config.yaml
hidden_act: "tanh_gelu"
norm_eps: 1e-05
positions: "learned"
attn_scale: 0.177
MLP neurons of a small language model. Each row is named by its layer, matrix (up: input weights; down: output weights) and neuron, and shows model dimensions 0-159. Each number is 500 + 25 x the weight over its row's rms, rounded and kept within 0 to 999. Numbers have three digits each.
After each neuron's rows, "fires after" lists the tokens most often just before its 100 highest values on Wikipedia text that the model never trained on.

L13.up23:510454525503513457531479518481508575464517490495527491483479547510537499519466498515509500503477485521530494517535450420528508508488444499506489506508517466500504475499501508516518506498493512523475501471490527446479482461459535517510451478553502518468484486496496535519536529509457469531509491477515522468478555509497500483503487510470510473545509490501517471448496528551488496528512484485469482535488508480513512505448507527518501500523505519481524499491515513503464504498466524
L13.down23:496508504521514498476466519492519498545489497527438481479447521500509512503455519507480461478502510483474500460510552476498472495513496528498499512489563508537497499458497525498469528471484487463520543505502487511532541487461499523488512448489517499466495410512480562451517524498544483500503483483539505513484486504483520554516503506525487525469500515481492540509483528458538479517481473463493492482515530504498517522488508468486493537482503484529514523529491501514550515507515482
fires after: " ", " p", "ut", "n", "ur", "ri"

L16.up578:511485501505468513534540468480500526515501527492536509446482458488479527512516492521492500496529541478514472492486498532548511445497466471527533491510526470519479513531533535483529475523496486519511551477484475496487468521458504498496515561520521474478439527480460484492513511520482496506540530529471479518491501503470475503487486489482470509459502517544522494471495535540478486497503456530507503554484507512530518467498475472496476466512502458495496517481567483503511539493498466
L16.down578:502500516487501459490535522505476487538507472530538499477445467505566457500489509491509492482500498479492503504525495503524467477461498520446478471514498508506460454522480442503443506535520496505472523522501542514523483501490492519523498474528496442473499484511519543488498521521497560484476483471476491540507528475518490445514486547519528540460516505476501482506520523511518532478467498528520559477508512486519494483470552502524503471494509517507536514474508511501470510525475498
fires after: " a", " re", " p"

L8.up415:538503496538518490545501527530513488471512507519531440465479473531475515515520550486538528494549513528470480474522516484446506527484438521524511489501472508479514503484497499471509459499540481493532539503487514491472471520474518538505510524506503478511483462558492468484527473514552511524489517485514474519458469476471475477487486457483501492522529509480492496514523469532472456529499518472512479507449514498486473473537490485499491503485519505498477520522494501505512517522444553
L8.down415:500501482485465512559479516490525507498481558496520510510484469505499510522484488464472484485504519469496484536518470457585497489511491524465474547494474534487497496475495516510503519520541545544496478493490475461517492510529518503474504514515490512471486511488518503514471540456521522501481527487476460512470510445472506519508470508479525514507501522517535518485518501507487503476500474478526478539471503474592546496510498497480509568501479441498474486512520517480522514482484517
fires after: " |", " on", " "

L8.up539:507500537506482522484518484511504563494500492473495501501498517492509529493459541492497534522523545508454499503484444520515508536534496513565500504528488477543513475539511509512496512510500505508525504508497463434468541489507513488488527499515509496500518505461500542477501506492479517508527488515488541516462478506480461511540461494476459468507477497477486507478549545495451505485513502484497542511446432493532467486547520480485506497504484509512497509485522494545536536461456500
L8.down539:533443471532510533458525508504532468514522514504480487497496492497466501543482510445551519484478456518476533476530479491474531492500508444473472456546544477490477499473501494562470485516500473516535525487481505509506501490446533538498521480507507484493456514487498496499522490488495503521498508488508500530512477485539521502538479507545467546484439492559484528474517506500516511481532509496494481484516542522467485500475504488497474476512491474551506501499492521502514509481474550
fires after: " ", " A", " a", " Ar", "u", "A"

L11.up306:487468454528494502529490492485459424468473505502471491462467516501498496536514503485472522494516457490521488497506470513508546517509508495512483458507501511513498481486484514523516518496515562486536477524469522546523449505502507538525465490543463487490508490495493540471512485511479505500498484494562493463500518481481469529541501526542491515501546558499526511451494481514522475476481496547498517513521498507458538491495515460496530479479523502460557466501519510510497523497514537
L11.down306:490481468527478486499485456507511530513469525485513485461495480538481482527474495495478529522497467448516531449473484505481519478492516489503515464476512557543525474469499470464532534523492509495495491532469528473515541524472517520526546491548514461514495484517540551497510523556553480496519500521507488504447484501498507499474517504506508500516485483501548511467511475493489509519487523496517521532501492477558476500481502491513486504489466480543477480458504455480555470521468502
fires after: " on", "al", " On", "On", " the", " Al"

L15.up459:520507526504517509497536499520549521465462507517521507524469515534529514482488486503471449502504544495545518455503488476558481513508485479523491456499480501540471495536524467505487512486509523470515534497507518467518492479482482513524488521564509539493461507479514484511513487526461522493514475506471490527479516485477459455543465506489486459429512527495549500478524509513499472487499496535508488497488489511541545512486505463486525466520515506471516519475487510551509532461456490
L15.down459:510528523510516527493539504490500462488492488511440488500503486554496499513495487476511452499529535510499502526508560476494516531532483494517500485488471489495490473506532551512461532521457495484503482472456481522494473513493497482473447474519495470487491494543470514525487469511486514453471492487503484556506491544493478543527540486484564514526532529433506524488504529490544474513475492500478514497512531505459506494508503523444471487470489554500498468509493525485525514497524504
fires after: " a", "d", "n"

L11.up602:525502467514533500490525545456507516520522500517518481491469504454499524496537502518522533495501454520486545492473484509486500486449477503472505481476509403473480489507474510458494519505501509483525543483511520495505521508502459503509473500489460533483503505505479540506469486520490494498490519510497474492493459470474505492490476537473479483450542511509517493503502465531531541488541509513493531512493496541471474526503490512503504460544476518507473517594506514492486541543468504
L11.down602:497488494495494549511575578491473512507534490501504510499464499464512530509548485537511501494485465497485502514498479489520500497471504487471479502496486383496503490508492473495488490489500488506512495518501507494530507521520475543480493451487487530469514488495462534521517519516516526494528478524480499497492467510470496524477490523474479483456516520463481512515465482522492532473535506509520505500476468520490481522533491519526514502555493537511420504560486497492506511497480474
fires after: "\n", ".", "\"", "s"

L14.up8:524494459494517527516518488464539517486512461542520488470517563508510518462511491490447460522486510482551523475514508487531478514491494514513519525532505471529542477520486496535486507448476511517524561477516498508513470451515486487494452481499520503490483514492465501524491555488475547470523510530478436499506539472503459504506484529463481483491521466550533504475529463495499509499459485500486496515497525460476539521516518461522539487541509497491493496488516484503491492497501496
L14.down8:496500516512526449482576511483480498453484486503515495506522504489498467483490469480500510508537466520528445508557514478508495490534514475494493543472464516531498494497518489443526500519498485491458483543486493518525498490550475509542508528496528473477469513510559470535467483492528491512488508524489531518470462494538481493485548474508503498528463538536528525515464499482494513494454447522487482479511472525522553492504445544510492494493483506501511494483515490527499494519482493
fires after: " a", " be", "le"

L7.up271:531511477505500467515514470427489527518531460457534494486483476489502517517527502514531502476521466531503477527477521473518524472453512453457521502525515493479458504515509505503511498509512477531489514456520501501507490527545465491479472498521486530504520513513519476480508474509522513490437479507539493492488487499496522460462460552475454479476570512514496480491534510484525521501554501508477566492539480504490476526487481518534493482523487535510495518480507469497477490535525529
L7.down271:487453509526512482490554571460517501470481546526491523510469490463521470502515533504495511477519470474490546554496484519469501536493514512533505459476505446434498512449518503498453482477485489443531532516533519510493522493480481515492474493505491532503510519495512512531511491512498505459469457496505495497485501503523499538455482472517505482509552466473518535475497468533520517477502511507509452487498507505463502533523519522499518517537489524509463469530488530497506530496497488
fires after: "\n", ")", "\""

L9.up242:555495502490515474526540512508493569492470508524523450485473465456528510472501481497532542480497528534506489465507533534487533448470509480474481482567507512512497518511510470505511504513459490446524507497513513482493495517445479534487506507534482528513484457480483513490551546520517488477472474486456490490485489469531467539547512488480450478448529485486528513514495459479512474503519506524481520536470468490493515509492485519502513493513480494481505503524493497518521511504469516
L9.down242:492500501479544528526515531460541509490499480509501546466471537493520526499497507533507445515492465535501493474516492509540551497511497524510501491487533425507477566513513509508456479480474490486517456481447497475458509486469496503476458483512483483489488510503466446539532484513493456474534515517479518481486467517507530472495482531543488506538495521463471514506477491478521524521552506495523521480505487507516483532542504511535510509488470500453507496503454465490503489496498509
fires after: " ", " a", "u", " music"

L15.up88:466452436558501463484494463494514503506474502515494522504467484509492551498473486534530505499521551528494522506472505485510516483506523470520511482465496518463523493479491485507480509500462511532480515521511502486490482512488465511463465490492493529460511517523488504454507479480545522525508490508492444498496500507512520545529471518558500484494465466520459514509537546490474517520522527498536475475514449479493482512547434498477509515513512532513509537514495524482526499531481555
L15.down88:467472519511473487500500462519473520553491543491445534507518510514517483530479502521459523532484508494494480519486480517515511493452464545494501543528503476485498464541529521451514489535511549494517472508481532534478500489545522482509483539473499473488503466472494474500483510479480515496512485482458502468473550462485510493504512503547456496522524515484491487515497514510456481510526444493501463506480477466508491504525525517530498513523536508469592515490515503511500508501526469
fires after: " a", "c", "hi", "ci", " Republic", "s"

L9.up255:502472538545519531542478492493502458517493477482532440485524481495488497513542492478548487533536478516531464476511489523502488516455490490511497482495467519493487502490511516491507490547539470497523473501482502510471508450502465545452500489554493480524443494529535519491488462464529498479519527472486462482491499517453464516524512490503520479505521523476542525512519468518488496473462486511513480561466485516494477500522480470459538501473544526497501518525537475505509528495494507
L9.down255:469519480477485514511517455535535523533484527526500474506473459498500478519473534485481526494456528500516501515533486505524514515502485506501495472465505565451485500502490522507533500483448500489501488498501487478513462470553496505519472508523503507517506478481511492539518519457507529526463524475541475509532497471489500536480501484506542497521456520554473511481493499509466483538503461494491474558487488501531535443459495466505519554496545488436490487476528494472501511487498523
fires after: " ", " on", " −", " +", "ed", "s"

L7.up479:469511466483556458492487537445514519473505536524472544514492527489489534499505493556497507500508517542478529510501477475537516523498508493475520526515484508482457457475549512499504481524482504488517512492504495481496496461519473474453456447498494505502504511494494535461509506464467495526487519512495511506489479497553515510489475516513476538450458510541527501564492486496481499474488517483482466555490506485507465507519478561502475532496483506484470558492504536516506480514503470
L7.down479:479505475536444503521507491486481464471503498504466511503506497528508441530489494506464536471527506487508522472532510499528515539500519535493523534498515532483491494450499504483538491539477513494490475529488513480486466481519468556520516506473540532534511496480506480483505498510502504479487500554501485543517492475526506490486486500518469490447501476452477491493506479512496566478473478460456551498505518443514477436537529509526503525525497489535506477467544467525519506516510507
fires after: "p", "s", "us", "l", "ex", "c"

L7.up639:535503457490530468486496482513480507513458512529487492496495447504509490500531564502534503486526505499535489537503500487471501511480524479524486512477515542484479514496538523502503469507483533536525491466500504494527473494570464511496505498517490501504530459484444504505477491516519520498488500521503519471497492468478494489490477461482508491497525464512477477544557507520506554457491477503465540473491479484480494547468478495542475456518515553516461531523514506553487517548539491
L7.down639:515456548531535523487545524479527528502528509525520524533458521483457487492498520463526500488511484460501463497489512507477487490481504507507566482490473457488514494498489522491453497463468488472498530507549510461511490500484503518488475482498509524508517563476544500506499515490527513461457473552517501483529506516517513528440502492512481482486499505458532526483512499478483466545541475483497436503505497485510493489554499489501528516531491489498515481542468518449497511505504459
fires after: "\n", " "

L15.up188:490489464503488477507498502501498507478511521466518520454543512494498489548523442519506459509492428480532515499475487515508477520478522473512523511529484504462476480472448515519493491518457522472492486484496505553547472524491490528492462490448471503476511484543506502483533530542503520487459526509492520482523520470478515529508514540465511473500503525502535512487558477506480496479471515521518455545472502517511524491541477452467491498527498485516490462518512522532518496553496511
L15.down188:466480505468487431517521514529469511511490522507521495481498507541462490516489532506525494476506471494483483517490504527467497476523474519509510458528486525473520477512506448555516510506502467469468480524534468505518505501533537525494503486540506481508478470451534494493486482507534458508487529509500513469472494514513462494529521521519515467572511495511500485546455493485489487498540501505462478510506478475539493510507458544555537524515498467519459461448524483503490509497528528
fires after: " the", " F", " on", " a", " in", "-"

L16.up496:520478496506493501518466459538483531516460510471499541484531499549472524497488467505449483499462516513472509498494503513525488501510522511511482520487485475528525474486485490514483490532549495491502468477494495511558476462545479541501493533477490533475488463538498494441515456495490516463490500525488486518521526473505476509509491523520514535480461467535481472524486500449468474533541490519527501487486483485479481469544486496512538493487478552544522500483488504560509530545468515
L16.down496:481466485494472493486526546475492506499455499497455524490491510549480505496473502522517554481519499493520503491498509517489521479455459475495479546495519494502517480450518522482494482523508523568522495485514516495509461467500501535469525529484532507521514474532497492480488457519514505469512506511507497493527502473514513488496528528529450549494509472484537504545554510512567494498489484514494518511534523467462453433538478494489472482510484543521507470475524467524510473477469496
fires after: "c", ",", "cc", "s"

L7.up90:511485502531569524490485458518517482494526496524493512500492494545500503492496502482518493472539507442476490502513546508494520505528495545513507472534487498478503493543536553506516528501517518496484473477485492483490489469525497475472492441551527445497509493535502485521487457486509519534505493495538478510517464494500459469497499520497482485519471487528460528444458511479541524514547529516463517516514496481439473524550494490462507469479496484485484512477500537487470498539492480
L7.down90:522544457481470495499500513507459494476514496505476492469539451524531518520483508481492512476480518490512472493493553484498523566524487474476519508516474458491495506433511542520549476494495465522468472506523472486458506470513492532528454493514514508495487528514530506509504532483469501527486470485493521503493503438531501461496507530509520513447490473516479492482512519556496503461528532512523464471540539513521522505500468471544497495516473499474535471489534484506517493512542502
fires after: " w", " di", "c", " co", " C", " c"

L5.up123:516494480507526455481498517459451492513522499507509500503520470462514471526513579516518512543505491531497500479439474483522515466499504474448511519475512507505498486469511518498563476498483520560492552494483496518508490503495471501497488455534513489533481515516502489491548494489496516538491497503505452499538511505510518450480508472479502496452514514497492480537493521493496507467522500479453559466506482508463488560477513500494518456487525500491467523506505532508502475528466552
L5.down123:471483527523478528545518587454478503501479494512495538484507512491474524494509492534509503426475544477516528488490474503519505492471493503501508503491492424465521548483524470518457490470484483456472534506545462521481527522542493491487461466504508488506511517501516504517503502492515496500538457517479517463495533492535503504488509497473514515503525512481523505527498463498509543458500480487496469529507509492503513510494526477526541513510523520530455476526450524487532539493497526
fires after: "\n", " (", "-"